{
  "hidden_size": 384,
  "rope_theta": 10000.0,
  "parallel_block": false,
  "init": "normal",
  "optimizer": "muon_variant",
  "learning_rate": 0.00226,
  "lr_mult_up": 1.1,
  "lr_head": 0.00722
}
MLP neurons of a small language model. Each row is named by its layer, matrix (up: input weights; down: output weights) and neuron, and shows model dimensions 32-127. Each number is 128 + 24 x the weight over its row's rms, rounded and kept within 0 to 255. Numbers have three digits each.
A block is one neuron, or neurons of one layer that tend to fire together. Before each block is what it responds to, as a language model described it from the Wikipedia text at the highest values.

Passive past participles. Past participles in passive or reduced-relative clauses, often after is/was/can be and before by, e.g. made, published, coached, achieved.
L8.up298:156145113162153111123095109119143090164118132150134085158121119150158129156093150162149214101080117136151112119162129102112098144141132114161115136139096133092123102082150140098112085131148148170132154121061161096088115120126105124158129170112131131151110106160115150164137100118110093110
L8.down298:121086158123111102152137126137147141150093120099140125130158122126158120163101099073158133158130134110133142130142148126117120123145126123111144174142139124080135124126124144125132060163135111142184106147116140154160129139123147114117132126097093129105165104089126172114191192091113098132
L8.up316:102098091147120134111114144163123116182123147130115144160166144123113125064101140119153149156152135141108160139126128130124113125078101114135130142119155124120107125131101156161164161118118132128125135142095133135138123156181130115088133137126127116151128148139116125120140165126153087136
L8.down316:171138109107112119123150091128168122130117112116166166127097168151118142115133138161185149167130127141182113128115113149126139111163111145108105122098139110115132122133152103128142113146092119113131159135142100116123127125119122135124136130116082109120107177150123158134150135125134159111
L8.up1009:094156127170120106083119131159126122132104147117131105121072120104126111090061117117134170092099089136153130148144154125106120137089165113102149176138125140076121162091116118157151075134181116142136133107124162160156113119158073121144165161134110148118122141079138144142161146129161099124
L8.down1009:081108125041107141113137133133160171108107125135106095135151163138132134163112158065126121132115126143126137129139104127117119119111169160158127100133141139139110138092123132163158130152133157130196147152143102154088112082113118152163133147147134113135155119123130156128147117119121084123
L8.up1503:129155131144092119133132105157126134114157142107113072133133160141137129077094132119159128101110138103189134076157141146097067148089136133086108131133103145106106153116115124068138090124167125126128104132144112115118111140117113147148143136123098132147140146086104143099130115123114159123
L8.down1503:124155151112105145098154141136135147103122133073141077098112169145097142148132103066088086123157132127138107142162123130154107149120091117173129102104109125128103144174150132115135129173100176158140105111125104118101157127117162124161084127120110141158125154143132118156134097125154193128

Counts and quantity numbers. Small integers giving counts or amounts, mostly totals in sports statistics tables (apps, goals, points), also quantity words like many, several, six in prose.
L4.up702:149096131127158115162172118124152130139170158186158143153127114147120116116088152119070148172161133168176124163129184109111115118133136099076101154139121152134084137135135182163133134096102152145105090122149119135139143153127147117122171170114071105109125154117128133160113128166134097104
L4.down702:116150146136098177109102099121108153152119137135080115090183077115169125152117140150118105160135151136096094120121134126128144065058167157114130108154194127139147147150120121083122109142148114135141108118117158167135133126119160128092130110152127123153128163143151102140105123156158137125

US and degree abbreviations. Pieces of abbreviations inside institution or place names, like Ph.D., US, D.C., U.S., MUSC; weaker on mid-word pieces (Cur-ric-ulum) and biography phrases (young age).
L4.up816:141118151126118127104128126107118112123114125149143173158135159094160098138100149136134105148150125084098115125180182119169130111119131131135148161162112154153129082103144150162128142106148137156128171088111131154089176123156155103138167136131124092104149120122160109113173081140125140150
L4.down816:105141161144142124153099157108092144154119132146144122132128148099148126143136076057118132149100179146157161199136097136126106102140127180152102215121138083073145153135105165125087114151135122168113168147124098101109127122107153156171111133100120105150128110125136142133117101121105108145

Before date numbers. Tokens just before the day number of a date, such as "on", "on June" or a space after born, died or held; also word-initial capital J (Joliet, Japan, Jesuit).
L4.up335:097138124092128079129128109133129170128123128137107115148077153113157112149129123160118138112107169136075116141112099130134116145133161194119089152128159144106150089161141109129109102167146172098134184149151129110149098117129112120101089130122112098096112133151177108142149101110122129122
L4.down335:127121166102133162129136168126123183134106107127117192143157138108117144131148139125103092119113063154129144193114124150124119117134118144123118158175125160133142140138120130139113095149121107113106116161161150134131106152126116116165142150138112131122153159127183140154127136160139143140

Reception phrases, b- pieces. Two groups: tokens just before review verdicts in film or album reception sections (mixed to, out of five, received a), and word-initial "b" pieces (binding, bronchi, binomial).
L8.up880:123140153094136102130130112122137121144117123151160149107124151140179129124107159114137143136116123110150111134152144153133091149134112156134140162132112141119123125122142157124131143144201129133152126146088129127150116148172132088154092132114144123107123123142171147147131058160133115137
L8.down880:100122088142133135158122205120118105161185129124116070141123090118122151138120136159154127149121122091167077103107110137117150139132185123108103170159119110159168120136160122132082107131121067135135155143134148107139117118117145086131123106116150103138153114114172132144140116085089095131
L8.up992:103140168085116109126125137132151130113076127138130166132173140133109109125116159151144175148145095101128120111126109150126154163146191109138126167117137156120112146115109142131142098103151152121103098180099100168143094117097193116119141100110107143133142123085130143129109117125131142133
L8.down992:141109136159162074114108133106137160130084101127143129155100134116158145109090116117154105127160118128103182122137114126157143153167084143131100106107106134110118106130146135109121112093144148141104168137143138097147165144102158128127088088126157090110148145080113137145108141118105097141
L8.up1273:129091119150107188108146139141164126114125135090124148113152148185082173093112159084125105079189138119136080096173122145104118118130180128139145105098118145125124091114138132147113108158138122128117138165129126183111098136135146106127108102174137152090114144166150116132119117150127133179
L8.down1273:132118124109158143134146151124137144149102124154178126176111112108113141195127121079107124098102143101118173140106159076136159124118090118120110100168146087114125108097090131152137131127112154109149144135153123130152153095097110114157154113132145094110115082123120120151188154159106121095
L8.up1423:137132135135094131098145119174155112148120174134144201136158139100106136088120151095116183085149092107127155115130122132185123125149113118112109164100168149115149119168184141149143170103141126143108126135106104126128127152111141139109157144149118142174141132162122102147121148139123102070
L8.down1423:117167113142128105100132170159155109157139129086098136140163132084125166142112174093111150148096127118111092126127125119100123133109136124139099151143115139115083109124100104117137110137097106106117112110121168108167122184166115152115125114145158154127146113106126070143116125170125118146

Digit groups in numbers. Final digit chunk of multi-digit numbers, usually after a thousands comma, in census, election and box-office figures (1,'010', 50,'000'); occasionally mid-word pieces.
L3.up87:173133131147128126158126131106152124171131129116160125146100092139097116141126116093160102152103149121113110145151128150124083171167111143089115133113150155127131129138140166135133117140167130144186119107127097167111129121153102091142121146136135112107079106126127120112091120075122089102
L3.down87:060077105172148127100147148148121084108157133164102149136192138106155155100101140143119139142120119134076136150127137107160083137110135131157114102136155097152131123136128170164120107118117132095125095173139114138160112138121112159089115114154057150164163122119106105127164123158140098114
L3.up637:153148107112150108131109171109128091169143181139143085148124116131141124163120140156120129131118144134171111109140128111130132125172101163137114159164098127127135120122142104136134104093136157117181134109180078111177098141125104141131110118110130162111147135160112134115092127132069094138
L3.down637:104121172136159140159138074110153122144120117166078181112133153090101145112142126122116163175143141164095081142134112166095123128138135106114174108129153118120105141126140165161125152100112096151130124144113127119104145097133137104165165098154074100132097134126110145147125119138167152156
L3.up1098:127115116080127136133144118128124099148108143137131161148121102133120114186152113091166096137104149137106116109130117162122130153143123113106129127169145107114132121133091117119142106099149137161123137121123151125155128169112141119107061163147132126144131113175117146101112134130126084108
L3.down1098:093167128082143089118166138140132111158071130196099123072129160117140159113115135117107145136126151127148132110107140132144081117141113077142111144079117160141138122154181146159103140149106095132151121143147098128126153089161139118128131139148131155146072099125133092114145159140096104116
L3.up1304:159152106133161109103100137116098074124132131157167101142125109146116151110124109114120138152121100137154112116116118136103123122121132146113104145115136117142102191115132136134120163140148157131173137114159074139165112151113114116121111145140118095133097144193112136120130126120085105097
L3.down1304:092117143144159137099170141111129165144135151133124152105120116097118100151144140128155143188143138138155091065122144118116138126105097097112169145130159167146116095097139190145107090142113094084106112141142124106168130140130171128094176097138115165122100140089118124171118179126158129128

Numeric quantity digits. Digit tokens that start or continue a number giving a measured quantity, mostly in prose or tables, e.g. ~33 tons, 52% decline, over 400 works.
L8.up311:123132129140105148132101112167189139151134126132111123127122153115127094082103130139094138117145153111093115136144166143122093123133129150120151146124161084131157151113116155119095111164106129133137108102143160134109126144123159139173182139138095065141130151095126107130150152101153121141
L8.down311:103140114145096117127087134098140134149136149099151156119148109109125130145117145174129165143151131130169108170065110117157098130123137152149114126144122136145148074103171137115129130127117141144098120127156097136108124114132121140111138132157161147132118157145094111145151114169118126098
L8.up972:180093120152122078099102104110146136155113164119129126136190112143153105119150142111145105137136132119083113074154129152146129112118129182139186109129154064121134127140141164129102099157155140141140089134137119108150110119150108125085150086092141128126168108149110136143106120175116125133
L8.down972:128126114151070088085153110162142098113141136110077083107113130164142107121163108108123159153119128120153143127156154161172157077117093119080156170143135120173127153122123145176134117119090085152087126102160117109158093149133121144150110134110139126137121133136121157183143113150119178113
L8.up1233:128131103112177103116132160132154122162099158146127141091144107156117105173127165107126134142162124152128117104156180126134109136064092137143124120121130119109137166126126114125140124166155162123159143137125072126105087152086115103155147109179102139131144125143140139139103131102133148124
L8.down1233:162129154108143167128092125191080124091098125120120136144175135122149131117078186147137080133135081100093117146134156131127110141097110123142093142128107094144049125171112140128128113176130131088138113108136126141147151109140137115135127135103132103134114136136179109158103109126114101192
L8.up1400:110149131106132089072108141144118128127118157131135141120128142113163101076095160113087128095152135133118135141137145140120100121090150154101109149108110110134098101134093179087126154132165104080141114163121106133128129145160140153102119102128091149145158177120164102134114091115133147137
L8.down1400:155128141124147173142148131125141158063135105140128119111158149098111140105132134123130102145124126159126121129097124115109126156119123119150141125150170142144096112188107178144140125127103133111144131116095085208141115116114129142132098143166075126128114098121165138147093134123116121135

Sentence-opening adverbial phrases. Tokens inside sentence-opening time or circumstance phrases, often the word just before a number, as in "On the morning of 2", "after a 21-year", "On December 22, 2018".
L4.up674:096119111140108148124159160147101130124111154088123140093114139127118111132126105161134122133133117143148105146131132095123119122141166159138171116137116162124144135114132111117077122138083160152094162122137108118133155125126112100117103049099151091098127106092143172131123056136121118149
L4.down674:125110116132150097085122146144166124148152115110133131148143108120113122034154117154111079126133158136104158151142072125145097182158164094126128128152132150127168143122165146130164102128142106099115135143163144157109076127113119079112131154137143116151110104139139107108105169134110108110

Number-completing digits. Final digit chunks of numbers, especially the second number of a range or score after a dash or "to" (606–647, 10–27, 94–95, 50,000); also ", is a" after an article's opening subject name.
L4.up471:130101156128156067130170161126110107107129117131097130111179121114117143118124114121079154136118115135107158105167125101128103089135126079120117112120130167130160126122154142128084169118162145144160115179106138117138103129131130138108158133137136127154115115183136154164138143103119142193
L4.down471:144134101180131164158110102143063126126088148174160125131085112075099124159112146122130144154140160133155091153144183148105153135146135125117153173113155138169074124119113151144152127152145118136157116078182123126088121141129159121110146136155122152086087131143118120164094121138134116086

Degrees and honours received. Tokens in biographies that begin or continue the name of a degree, award or title a person received, e.g. doctor(ate), M(Sc), Grand Cross, and sometimes the verb or pronoun just before it ("was", "his").
L8.up60:131145172119114120137135125100082143151105140053131149103112169164106116115101092097154085155155123119144171136141141106122139091154155117139153126100134152161157160138128094137178089109142093143136131078083137103137113116141163138137109101107102137135153126134130150142117082172144141107
L8.down60:100122142135128133141132059154148125167096116141126118106067153156166134136144091154106129137108151137122142117146083106137147141136120147111114115133121102095124135089156123150106126125106128111176138126112126138156131137151173136141153111110139153119125154071084090099119116075108131131
L8.up252:087110141137099119180115110138102116149154084135129152094113119191118171131103162122125109127155147117136152125127109127143144108090137142160113128128128203145135158152128133164134114097118130177164167143147135112123141138123121099104158107098080153127108127139139115144172115091140183134
L8.down252:152155141096087123100135129153106075138146129167148120119146146130088135109092127135125124169121126118082139165128080119148127135135106085136128160140125110100101159140143168121126140144123127138140134132143136134196131139131127161110130109104106125137166113113116133149145122115136113121
L8.up686:116126152112136131117095103137141146094093087113127145135114166138122120146133133123138107139150170108111153162170126157178144183124124107129145113100137155114169109133159129096100063155176074155121151105134106154110120157139175086150136126112132155104162107134130092119126128107131112073
L8.down686:101129129147090109119112152093143136095121120161134100141135179134106103124115129088142114079126114133148141105142097088107122115158162120153165142114172119129129141120148122076143121147156132111153176166124137112135098088149126141150136112160146118092159144117061138116151114103169071104
L8.up1252:142117142116121128131114158145155133134152140109147105144114116143155134140117130124108127125110149093159118124101132098105127122075129140148088135117111108159102116107178128147117103163122141152164120151142087086150162189126159087099097117099097165106139141115117096146145102101132110085
L8.down1252:101114163116139140176147135110100122131134107145145135095140153126109134114116136168130135160131115138115136127131121150121106096121144116144126158131148136105093146132127112103125122147140139125079068116150132129158159121162128111121138147154080117124101124139142097135176118117156079120

Superlative ranking words. Superlative or ranking words inside comparisons of popularity or success, mainly most (second most watched), also highest, best and top; weaker on scattered word fragments.
L4.up1315:124139130155174103092164136132145106130101122111092139136156124144089129133115148091120130159165116083151119146100171156125117115122132143121151123147103127107179127144151126139088120156133116136160112154123120141102073151131148111147127045173133162116145103117128056151159081121168161142
L4.down1315:142132123110133119123128128109133129143131127206129141181116116128153092126116111089096157149130092126149150095183110144133181128130131129148102127176096099170109107093127153118118124101141154047114163145100166127132129099104158147114133142156138115155154110110104155147137162121091130149

Word-start fragments al, J, year digits. Short first pieces of words split into several tokens, mostly al (al|ive, Al|pine, al|ert), J/j (J|udge, j|ihadi), and year digits (2|012, 1|975).
L8.up306:094128117145127154090161114155131145156173094141131116140177132169128112125152148137150137132119146138180110155140120100123121157119148129155103091117145114109116136149089136151137129136160132129097096123192117153152096155136134124119145106131133130141115094157129141127114135129121112127
L8.down306:148108140154137126131141147123155143185152147132128108152198087125121137151139105129119130113115089104144165176150138091164108136111103100125150101182159112130124145127134093112149161152161114169131107169129109115130129136137126154117130157112161145121146116132112142159119096131101107114
L8.up924:085135085158151134096150116122147162097130129121088165126094115107119151098146100167139180131170161149096087121158138146130157124126125110119069146176158103130123078157106105150101121189141115132130149111165112072143096153114095137116157155129113135117143137171151127113155092103135175153
L8.down924:106178130117137123112149134127120177106123166137077162119135103126149084149146123130139123110145121160149086092104131086165099102117144135127095101132130116108154144184132146139110132154139100127148132178138125125126112115122060097107121129096114146164137126117137108142138122121118145136
L8.up1163:138133119128105147065177142116116136161125104145136116131113128151117175129116113132134141132120132134117148109113147143131108166168175137079123153118131171136132132113095163116088131126187090110119083121125105123120107120135106105142147126128115147161144121165138132176116148103126080113
L8.down1163:118141114143113117116132112119123077109119112131076127177157079138098134096103128143132138152145142111125164104141109103113128120151157122114146117121083140131161115143113112130120143057174085122147119139129128075130110160112137075084193110101129128142102127127136106088095098127122085157
L8.up1283:140133122124120117105101143114167128125109096115111108126110168168129138132123142122105138151131132170132123134145156153120171164123161143149092131137154166126097115109121125109141084160159103079079152165189114093116091114124115129127141116114124150110145151119154165135125119134077123112
L8.down1283:112101180089116085138110153147115139111111128133138120091079138122156141171141163089130108131140121136130147123134143162129119146100084128140090155157132187135104111136108125097122115115125143106142166165152117099153088093131117118113157092129103170116157152169114135148137092104110143159

Role or status introducers. Words just before a role, title or status is named in biographies, such as as after serve/appointed, considered, of the after Commander.
L3.up43:122147097132143133109127149137149098099101136157121097119122116130145103095141178117081115108100179104164153102104158127110160099107119076119119148129134156140125075173141117121140151156133121182114168102108127101157140108123116116122150134108085153105105120163143103099167125133101140116
L3.down43:131110086103099079178143116122115103151127130105112130136153157193131152081142137148107082137107114125112128141110111094158145119132056106139187131116129123067097115118141102107110115119140146133147115084175129120133112133131112133142109110129127128174113161102121130122082112097128104127
L3.up71:135132116114131120124091108149115151138122162115137119140144139148148179127178127147165057127090132099110130137122164115094149114086118118131124123108115168143127169160109084099096125166105132143153136108113133103149156156157115118135132093107101207142137119090147114122155098136183183099
L3.down71:103146142133142123097124103135152075124101122136108147105099116114098147073128163129164163088139127100106094137122129095153148106125091109102134146139142095139104152118134122138090144167117133141142124127120100161115122123113171172131072113120153154058087175108100118139160131114142095142
L3.up358:131153135120146152126153134135091177137120108103107092119118111141129146146134127156144163149133153128138118142130109122087129146094174126127122129128130140133134121114144107110134139141178139116130156134131124146127126132135114108122171095110093129104115117128141085097185078102152134082
L3.down358:154167095124148090136143129112120139129099121126113131124139135165149112109150138103156091135113084133125139129106129132128125110089167098075139130114168148137152157145105119094100110118121122153165130137115111140137108144094137165139155156080150179137125119124162156135129141126171089134
L3.up1142:126133159105144103092124127183099148092076116132120132129148150102090147129156159154163115120159141111143140146154173134113145117128123122137088149119139146138174152163157103099137073106128145136131155127106151111124137128135132135170082114170159148111126127085124084152165096135144097103
L3.down1142:115124165111126113118145146085129127144104115116112147122137123167175103075141099102105143114125149116132149128136109066140150143118139094132156112121106127156102139115144146137058103133119077157173100115150102124099144143106132128112101084135156101101142150089144135129121103090142137131

Passive voice participles. Past participles right after a form of "be" in passive constructions, such as is believed, was built, could be obtained; also a few stray table cells.
L3.up503:113115112156133061124099179149138146147139124149154083148134155112132127134059129116146131139106082098157121100094141113116123133144147116123153174157097136113142129111119133120150132134145109109173155102116119134166108115159085107143155116130157140137065113118133126102132180130138116141
L3.down503:124066100093172196139154130136103130117121119138110130125112119116097148146167147117123187126168155152120132143133113135118113131108145139146129083116135139119119094139110158125148099113110145145112138125110140134120125138089160153113081123098102144117195137143091136134144114148108109160
L3.up861:110123111188164102142112137150138145134119127078085127154139155124151139099096131137122135126147131108135137117107158124064143100108150133134134084156119156097135126096085136149139133114169105155153158167112110117139123150135092138147131109137145123132116113094124106100106127152142121127
L3.down861:101142110133090156178152125139101156147135072105156120106086151134111155127151122100099183185138138099120135101137155128155140106161100141098119161136142139098138118094159160115129112117169154092118151122124162161150111146141126086134134129146115119135137139139113142131147147130112112175
L3.up1106:152158136108104125100159129152064158096137093129153095076131113147132135147120116140129192100130120093106084135096098121145116158143165106143082122096156155119137164105144124089146092103109175166150151126091106140115126154124104140136159117119076136117128127154134099186188121156142148135
L3.down1106:141080115114156155149126141120181092143131150124110105148110136109107120119127116107127087185118118165147130167130172098072144122134155128145158110139160129154076129144151143188119159159145097121117099117134146091144140143100158111141154118159156132133092151140150123090117085099153148168
L3.up1300:102120095124142154125125113148129131134138127105135088112079142155125136090104130142089175144111092109101143177140112120127129126091178099154108163176163161074135125094121097063160094132161100136100136109120119139158103155145100119161117098111143116173124123126173137121135100135145133095
L3.down1300:111133088108105122115102149148119117099122118173147132144144126102150124126133135136077121155108102106147145123134123148103125154166137113152120091120132147102130166117104131131155140116136091126119119149096171126089134135120067118134171151116116123167164093142135141102124126110115121100

Numeric quantity continuations. Digit groups and magnitude or unit words completing a number in a quantity, such as 24.32 billion, 15,000, 98 people, 40 mg.
L8.up159:124122105149145127118131111142136165153140117135152145106138109120119130071137140136130140162147134136136105105150135141123093088136126094123133128129136129132100080139154110160165107147095122107137127124148112107104135146082128099120133101178124146139113105157102103136108161135131134115
L8.down159:116126170150103129130140081104162110101113153108084155136129152121132095098073129159092093133123120152119092136140164091136174136124092129133138150111092155144141104129162131128098110103107117130100089131133103134102100104098134143086114118139126105152101148109113134121127129125098137134
L8.up820:159048169120148106149140152084151123113132104109155121140125161174125108088143097138089137155137140139114155128138152116155135126132162145158139151127148127114108124097124126141133194157134156151153131132144125129144127158140103115116091146185086135120167119138112128166091112114164136155
L8.down820:137112122123199146138116135094145097136106148083141144152187112117088105131144146132105121093134087120182142125134136114123124112166123169150127098150101183081071158110099175134117106097131107136146100124098102143112137126137148162120115118118101148176104098134175104117124134135133123143
L8.up1106:148144109121163126121119133102124109164127157145105162145097130142125105136103111121123149144110113125116095137167174070132080147139156145122138124141086150118127151098160201135130106121126150117150105125121101112149091166134155119084181104130071159124130129151129104153145153115147101128
L8.down1106:061113141149110134139159156125140180119113133167150124096157130138132145138142125109096120162199142144167131155146133103110184139166127127085084123118115131116129087123136134136140106134149100146123146110127106141115088137127141102133104114164111109088110109137131126099151118118101164109
L8.up1513:104113114154167125150123186161148117175131120159092130092138132118123145145155129148122128147144161104136100156153145133099116104187133120137129150196126164128117080093154109116155140138129123115140097119149142112085117154104116133114126122127112154136093138120139127123149122109114097159
L8.down1513:121063139122096163125115127147129167152120096129129103145130133078161098185112144167131133162144151103084124128183167109137108112136151163144103119105162091095112117115158146145077111197146138115087092108086118096146150141136133120145148143143112131098125114115146111125122114097140148124

Preposition after head word. Prepositions, mostly on, sometimes to, about or of, right after the noun or verb they attach to, as in Conference on, worked on, joined on stage, entered studios to record.
L3.up128:122099106142150093157116139116126139140096100129082160094135113146092117182112155133133106135083173155131152146139092154111128124119133119119101112147128121088136157147140119156160140142128103100132129087133135139110128143130090100133122145148149093136096103110148128133105130141102135147
L3.down128:088139122131099163123140099125103114155132144122144101146138105058166149123118122117163146130183139101167125109108147137104100125095169123148117142118087130121129137092143108108135140182141137132093133138114140097085132134122118134129096155113134142105115168162132105102106135125109199143
L3.up390:136108132121139089147086138129076147149121144121121084149090101082167150187092142104159121161133133135143130126120106073146138134113132142114133169130106107110112124142169061143118118084098117101104158128145145109145111117110178109138095095081103087107140173118108136107116073117112127132
L3.down390:115147085093144120146117166096139119139092128134099169089115153176115097122146154105115147150129155140072152206109121145165107061124146162165139117160082088109142151098154132092119118121124154129156157126111168156101161125138103131113157165142080129108095121090135155097160126108095101152
L3.up997:164113105142133126151105129163117134087106144129167093121133132120093152098117150086128117107130185084133114114123118096166156147093119154114091113108090123133098120148139126106118110113135082118146115091108168093121150125118141100129110112081144108109131139147140192118109097140136122140
L3.down997:137146129128147109110095134139154086153119066081095140091116151153133136132130124137108161144116107178137121183154093155149108115124115133150154126142143122103196089093146140097112138119162159159108136146116127167120140142097137119159137176116087127127125157118145106118144095118122119139
L3.up1249:121116156140165118109142096127144112124133141122164086164162119116133129147121137106129111112125127129161144136133140197124109163091133097116109109081147114112103122175148126114137124111146132147098116109156141110126123137114204090171136166067116127109109135147134129159131105100068132090
L3.down1249:071122161144128186120137143122121122114129089110137110148142092108157101123145115115153172169154162137115132098119138104154063113141125084126143149108127128171104142168126162098185109140116123111089114105169140140160104142158130169075113125141125109188115115116137118105118132179145142110

Narrative event onsets. Opening token of a new event in historical or military narrative: sentence-initial On before a date, or first pieces of action verbs such as ret(reated), re(designated), se(ized).
L8.up185:122104083134088143080155124105143114149117124105150088067104121130121156107102118101141109089133126158111151155156131130138134099163148123146110123183136113108141108118134141126124108088087122095105120148134151101093120115132086116139080139136095139177113112142116143105138148117102131149
L8.down185:146134105134168156140178107135132146092124120144168176166085082151116152116130172120158146088120072120109116162112111117126142100128125158159096104131133142093159127131156126107083136117121154152140142135132117117163093105090104127118156127149136135134145082135115097089123093149165131151
L8.up279:116109103113150084116161146136117152145124134106122085148137104119120139115128126083109081153122160157139173129089141100123135113107154109130160145092104132138137106147144105160171113134149094109124118104107127140109153134121090139142102085084153110141132121131173130116114143107051113108
L8.down279:121133141168157134151137152098146080136121122125143156139142084182148133101100156147121137137155122135135120146110095115164113095116103100084137154111139131170126133145119145125180095132092143125139094154101159110086140149116133170141088103160151122123122139122141192127095168144131116172
L8.up594:151062137178133163112141140165148107100165148131126120124139094073111159080134152124090134137134151148143136134149118134120138162142155118103137162122116130133088160123150078128184089095125146076119128153126141123114123082123132090104110106106120103089131107180131088136144133140124113111
L8.down594:123141085115151112138138170136129108120154129144132109114114088125145158097134110130087147108150117098102176105126084148157158110136129152160117140177179180118117147135107143136130149105177141120119124132184142155175128094143130142092148148131139108175081161111150099134154069150097097146
L8.up847:147094129135124127127099151107146122146099136101146141119149170106092129135095129133110097131143139144134091165150125138107130187170132162135132111117151097118154112174126108142133119170109184110106134143126174160120152125125134115129074124134117124100127135134150154121102102150104131122
L8.down847:135102138107112110097149105114120147129115065088091127153107129120138156099109120062156155102059146152141158126095084098156117143125154122093115119175151159130136122095159136102155100126164131135156155103179150109104115116139132102109128161127103097156119174111123120098102136162087117117

Adverb and verb endings. Suffix pieces completing adverbs and verbs mid-sentence, mostly after a split stem: read-ily, real-ized, flo-ated, strugg-led; also particles like out, only, fully.
L4.up438:168135112154159130143113124160154068120134154124127074128111099119139145117132150109135185103153126087141134110115110124125134105130174117117122139182110167099113140152082124106157082062161090114085144054140138161118138122105139136156117109149149138129132133115121137102129118134142112109
L4.down438:090123131098118117127115130105110175139127145143123129091162148128128115152152112128101083144129144142115166107137095142147127173184140126122094080112113122130130122135129150140116151152094119112157151119140122088097103063118113125152123121095128095163121134124103135118096145098104114096